config.yaml
norm_eps: 1e-05
rope_theta: 26300.0
init_std_up: 0.029
lr_head: 0.00561
warmup_steps: 0
MLP neurons of a small language model. Each row is named by its layer, matrix (up: input weights; down: output weights) and neuron, and shows model dimensions 0-127. Each number is 500 + 40 x the weight over its row's rms, rounded and kept within 0 to 999. Numbers have three digits each.
After each neuron's rows, "fires on" lists the tokens most often at its 100 highest values on Wikipedia text that the model never trained on. A number after a token or word is its count.

L2.up270:460473548485539531520601511446493543473510524499511493454442516435484434609482540444466543507470451458473522510540523529436566474518466513482537445515519455539450426462473569462452566483492514480507506525555533537382545525586523531507519432423425528537450444522500546487481503509547547467526480530408570479514525503524564505432525503462483527487511450542477473523485484493522537452465
L2.down270:492555473487450500551567506507494512484562501494493468496502491502485519514503488518470510490462551544463555537502491506420463494460556493502466484558528423512471595485489553475536455561487520495502544506516432454429429524520484479542533540507578505488565550503419421454596476485453521567581462505477558543494541475513520544522447527503478542530561516485457495510493479399565477477530
fires on: "d" 29, "n" 12, "vers" 11, "en" 9, "fr" 7, "tra" 6

L5.up150:527438516476493514459545549490479497445490538489454494565513528529463507547481495505503560473500503545493505432516419476559552498529440515459536494523474530544492482478469463524443500519441495453482535502520528496522508510501475520513524471474483506438485505544488466501558519523459482474536546499507465414537577475494477533526493498452494468450459513468500415465492516571491566501472
L5.down150:511441526481427505546537455370516529477479420454475501453437508477472459480457423506527485512565500490541504488539526522497545492522521502491455484546494556571521517465581596396579511449510508598503385507541513458463522467503458449473486474558462533545520537553550433463498484546458533501475504480586553468514488543504505491484507425525427476519498564529515536505486484544461524446532
fires on: ":" 24, ";" 13, "'" 10, "-" 7, "ifications" 4

L2.up340:450467394472540492551560551551507484517438476537526529435501393577470468497454510503447525551466527534530443483536519518538472465474522516487520556514480461580503516477511465486548533537551499516488493464509475551488433484500521548502473504539466552507466519511475497500504472468544493527487531514511521446483426581482453462485429520502498528428516422438509507494487481488524489465515
L2.down340:476489585505528468417463516404565444482488467506525411526502531439518515534515462472533582481528423522448480541485522506571475557515453463498524488465545586537444506570497525498479499469529448481514492530552583481541494524446474525541432550514477492483503529440477492479476524567453444516503445449493575506491509443520433487494486473521488478504453466514503505497478540525543494438491
fires on: " |" 47, " time" 8, ";" 7, "ri" 5, ":" 5, "dr" 5

L5.up858:550446484473463529495560535501570531513538485488565522433530459484529481526485495520486505456479430490433529530557445477434552511436496521396455477517462560524560472533450495507552461529480496447545511450527444488465533497498548501473538479482500525575479542450571503555549503430515505633562505498449513508500534463472467385469518484443538470447476566558516520507567438494494505467456
L5.down858:425445495425553524475470604536559512549471555502470504471508533502486432528497521524527548509546502412488497540527516489548517464469498577558531464487541544466536478499520546536412509490448423505548547481479512478570494527510506513481424497539457528476511478531487502504491574531470436496512479532470507483496585489484519552525525501481471534537482515538488450541452474526521520428553
fires on: " =" 27, "=" 15, " of" 9, "^" 6

L2.up200:467382491498539509440492511481507475477524461583506504438528473576542478515518508553483549494481530470454557498511536508460516423498533511499497546498411537509466441486484513483481503495506504425506551497553511490501563498489546589511520531497516505538459500459507488516510544465483562454509502488411470502478416424514513581517501528525512463496473517517496464471454450475526506522449
L2.down200:535505547519493486507562517605573510510445485424468465520463537470525497482539472475490568497517468568403493481422532513482510525542467428422528542531525553499526481510435458468501532428489522473509444541413447538498490511520527472547462503506485471485471497513395563503448443504520480507503550522496523516549552462463463457503542521500529529492549512462507475504575528549445574525550
fires on: "-" 78, "=" 10

L2.up1064:527496412543486553540452535473430547428530545613540470483534487509496576456544469532489548440463492496480491524510487501452521506598538563480489568458457477539486566499536503487483501540526471524504551503489483491472497437483555533515608520519550458470482474513512484423464516557501463540572543529504480544469515482620470494427542447575480556412463478415505467492554513513481546497536
L2.down1064:529522481533483526535483452443474509477448540455616477474481547565484462488447461549514476456530509536464582576501484527525492534443455522488538482492503512523513360422540508559552485561513504432554468506505542464518502443546472452501483462579465530512481498475541523399436486517564563505507522448551523457427428454519489484457449519499490438503516477514523573495543522488521486471431
fires on: "a" 22, "o" 12, "h" 10, "on" 6, "e" 5, "ing" 4

L2.up933:536436523514503478495514621474478488473534529500507497491524487494486484561463470451521485482511486549461491406484540524537493494535490480504529392424431536506460499438470538553505584508561501481492449517468550528558548559477568530458529509523497449514463442513462512530480471463454533497497532496424512447562563498533512522516477502473502498415486556552510481460501475555483517436535
L2.down933:496492477519441559571513468476504463516581452568502519526451440495459536425519501575480567503516449521480459520444495536560499565488532449428499511536480526494519465524448452508503522467492468507538500485497504470441530441490509534552514518481486481522517530402462506552436484468481467498471446486509419455491507493513513472389542470532515462457502495454497491507485484471471536611597
fires on: ":" 21, "ti" 16, "i" 13, "-" 8, "al" 7, "ine" 6

L2.up545:508430488482481504535441468487489474473528431501480462554524482543501428524446460515497531511521588461493487497510481489480529526547493499544473503441485561536497496429534491497547510546537462424535497468435510509440509586474551486507521491500529448442430573492488517538515484490490530485547497501462503514523482472471484561406474463452537472524519531599527494488529515543563437594469
L2.down545:396498562466494468469524556484492509545456507560546520411500523537467462495559541434458460532433460537469436455466563473483491541509441506508437550482514531469530552475551512493464489462510512564428442543485509477548424537448474419499528512483528481534461432544505599446585526452484435512446552551516452482490487583458578439533496529538532540432455518459420442516540456511504492431413
fires on: "-" 45, " to" 7, "hi" 7, "ic" 5, " /" 4

L2.up165:551515554554572460466509495565458537556492500503512472488473454519433442476497421513450475572477513497494515468506528455432452524529457491473446522590506503513530460494450534545473483548461523508574567501514438499466497480582471452508433472466532540449506547562464515458489472468494525537517550459588586528477512477569619536522559524543474419537490506544522486472488425461468468603533
L2.down165:531474466535438440493472490510519572384505532514441400528480526482499514485466477518520500437483465508425499481431464641513523568548565446499477445494519515521491531552448489534469518486524529505421484574517471500537517566521485480481515474480498523565498506401502480494505505457548528435503478555515504574555437525430460523475518494518460459557510472499487471539489494530471527501486
fires on: " |" 21, "-" 14, " as" 14, "le" 7, "ly" 6

L5.up2:461521443527406534508534505512433520450529526458477555544453519473484500586426515521500514521439504504563493487532438508519451482440507500502505450522517533524500481505481570463480524463464426488542614459498496518481558469514537542496500530454575579403442514531459483519528540441584515480529536531502494581478602434539546504514551504513500508478537518481477535507540571454521453538504
L5.down2:508510404477481499498586539493494560501538483461505438564436465508556444580455403508469468437529514509533513532499470464516452511504631494500559518547469426572474486507500430496543480464534541517546484497520522441471527500486534571516473476459487506471510500547427489439521466484447527511523485540565499505446484474519499492442423507504526463560456521470515499509550537488550437436486
fires on: " \"" 41, "\n\n" 11, " |" 5, " career" 4, " 5" 4, " 4" 4

L2.up1061:471541520476543527541503529468445442491489541439438531451557489510476486523491466494465509543495571436513467545527500486519483547482442516567501485484521522582509416477479510554513593499533488466474477520467515582482462505493489500517551570504502520472503550459515465487601528532525550488573452458427511556485530502490492519521535496543456435543490550519539524450502437635481549556451
L2.down1061:457567539551479575519421482526472548443462497551548556472491502569496460482485514467521501509508394468495577501475517519407541508483553584509511447496470454487529517508482529437462470509525538487570521452546441479464500515551494481502492467499520530497460474445517551519552431526493442462477495554454547495514497503500494497473497530511531481503426520566538520508518525424538541514552
fires on: "ug" 21, "ng" 17, "e" 10, "nt" 5

L2.up1063:561543480540494484540524496477454543425520526564513528438455545533533577446523487504483566475483504509579488514513506551535475578530499437459514501457516475443497410536558478528536471500498491514518459489514483514528526414511539605486489466453467500484531429508545517513474543525579499488527541513524520526536452455508475536525564517604494480476492538463480491436563499441474495570414
L2.down1063:526551513488504481528462514603545497496480432504526466478511514488522503514464491478532502478533515445497534538483505440461512501504430512559512463500500513542489554530493481481420544469491524420475456503480484539547468543433498439479493513547466487558460503488559471472446386469533437470481466567548511494491529488511517485476435506495507515437536469565509548533472505464491545439491
fires on: "l" 18, "h" 16, "el" 13, "a" 7, "s" 6, "-" 4

L2.up334:518489560490529470509505542559552471539558490582561492521529526482485470579486448502465465482425503519564574527466493487512495467485477432498452517495464513537484492593441465464459527478507537419571489510504540462430464544543506473442553474492442488526340465438536502488511479460526507442562460549556532499485498538454542577545435493477469508539518464534533516605398477492500501474531
L2.down334:477534506525441532455558457469486524406471482537503517489447528522481530446502553477487519553461431481428450502495557533516521535495551518575521456491515557501494469471458465521503443524542492422410445429472485507529502566478522530547542452505550575504517491543519504486530449537516540487505537456537446404483536467522461575463518511506522508512525499472485521521570578440444451444531
fires on: "n" 39, "d" 11, "ö" 5

L2.up347:572519478531530452458494497488503497502558493534559584458527525502499466430473494503540484547467539487429524525556500576481413540535568451485468520520440498435570471414577549466508515533533501467513575461441520494489576495492451551534498440500542451506462518473496488481494499468421551471504445509441490397457501409482477549518508376478497527482476499524462450520501523505613459516421
L2.down347:479446474503539500507484501486469425506438490516501442390511430383444491534486554476478514473473574537506472489526472488459486481467513533531501406536450457524439485620483549526473576442514559456453523512540445538478482483480520468522473439431567588525535503544524482493531540553533448597501616465518495537443544527531554501550534471538550499522572452496435455467452585426438538505546
fires on: "-" 26, "y" 9, "nt" 6, "nd" 6, "gh" 5

L5.up218:521515507453593489583531460491443506558444496447513510572447442460541513490506482404554530417482525469484582461563497497492500502473534468403492466487558595476480434480498528546572478452542516509484458470612524480473476525507494492513570426503528494520477478531482546514546463539528509626513503500533431392477522492534536456554539456399511478510515491479529454476507468471481533502489
L5.down218:531515467464554409526581476486454595456493491545532454509453534507544576526540470617494498527515523576506432484483531477530561477456507440558478483545510470520506438433500448522475465498491488523550522533538528538519419469515459447475510545509521564439475482469489462508497473578500474512552513520520482533513480501482486455559532459510468472487470478554434429521495493540559527437550
fires on: " 18" 15, "=" 14, " April" 8, "le" 7, " of" 7, " (" 5

L2.up431:511474569510560552451467468526395566492517507509460532558540480507539467474495502450550482535509531499503462575475530566495438501494481537493530503535473515479474533487476509541544485508544517473565549506574569458458538490554503495472471440580533493553527615515502480608525544479498528527489516465512483520454521536486591415575534499480475444488544471532555526466470465393488440468442
L2.down431:412548486549419561581579543519534518487494542563517608546431505516497539547498502532461509468477447496535507408431416428581549451534478557474478438473530524481534488515531477484499549543483486472517472503495404518580513465482469537500541463460429512476456488498514488453477502542502479462523495507476518538502453527591482524468513464474534503520506521482462475517502528530551547515539
fires on: "is" 26, "=" 20, "as" 19

L5.up757:457459474528510473569521585489471492473419502504524546455495494593496406506374463449512463481441492566531502450444494542508555477505441504500467492409520495490515532514459472453543547497473476511507540519441520491523485555505494550530463568507517525504507513468491517508512528505509609509573482481435503431452501486441473486568514394473530435442541417494524598545521471456483527441467
L5.down757:475535447469528602508483401502451460470504441510526483497547525436533511520559459520441496531489514467506466557615468464446434502510578551433529490449493555564559507517551494520481547432451485524486527511540486528497533428511554541492528496480478465415542496471501490507511550498475474549471477526512446535524582547601533503506532564451486508585570524467507401467499499483462519524470
fires on: ":" 27, ";" 18, " at" 17, " |" 15, " +" 11

L2.up500:525490581459450478481447433529516506498490507480477498485519560501499489453450478508524413485513463536491465520438542436461468507606489514521443486461487581481494495485455444543580468489508520524513481561545588499468495489446483506466448533480442455508453450538465437424450471492451552471519494443549421483551432461511529492492499532471543495471471568557506506516529498472582542546420
L2.down500:470477468590510488509515519503457526517432481524566486472579463505563518457570537499554611542389540487598520498538508573495505494461494520505551580445514486537539580542501507452488497486507535433468503523447493540505511540505568490548559466534471531527528519475536519510536508516519448458528493472478513496432549495491460560569414422475487533546457436474437500479477471557521505420542
fires on: "on" 23, "e" 20, "g" 15, "op" 6

L5.up660:498508489568591525478530496545522472511551519514448477477501498546527422455493482487466509489529414427568553584509447505460458422537509523479510541546530596550541495523464521437519621504551496513513471528525531426492454450528460521460522483522478512548512488459494459470510498432431549503526470501500467475458488528587535467483515493540472518508442486479533386453475512469375453508512
L5.down660:530489467436530482553464488491452510501531438478456482450451534473533521447422535493484519485470543497498501457438483568591534488528543544489512438486558533513590457535465433529493518557478523561476534515530526595554521486431492506493483553417462483471576530555556560571529476456511508508495494603435518533520488530456501519523459495468435465468519497594453521497532472539542464452455
fires on: " as" 70, "-" 12, "," 7, " As" 5, "—" 4

L2.up1091:524475450503498499480413496545447492516590552524492490461517432512541497564513481576499516510479465501431572579468511500520496497499398490506555454564516550451513459558434447440513484507532481542517498537475513525542537519474508490549537479518490475529479521479417470611434465470519527475502521457477556479537522464523448519541481511469542484546458427578496488483623564482531496503491
L2.down1091:476522566508524537456511521381495507449517509552544500546483524513568449464514492524483494520403476472438434471571506479509461589478470525507483492458514463402497473498528447513530495432390437561509527431528572437535588564552439473513455496569482567533516441484507485534528473541478406519506488558578466465418546469482591525491467456547429471555496481525542505561381484545518475533554
fires on: "t" 26, "our" 15, "on" 7, "ng" 6, "ill" 5

L2.up408:473529544559456463399485454538548515543546522537396540446524506504531568393475479500551458525565538534443506497448476457485506474513452538498482536541447534506528484549499471507579549530463500507494512597518469505468545457450544503476528477516515480465458473539467474521470499482508494466491514412508547499535559478542542477509511500435560528540491490455481506496452494606529520410572
L2.down408:512558504448560470516472530458472531609442538485561509470447475533452518489543571531479574538436502473498445492473526541455515524467467518593533580504499477479532465475508454569560443489397440509445496539518540528552448491482447497466484455478458518487531451528478507572515489483535476509543511494526515540473460525487492502552475561484453497545486532549514488538446505444526459505472
fires on: "m" 16, "g" 15, "ng" 13, "on" 8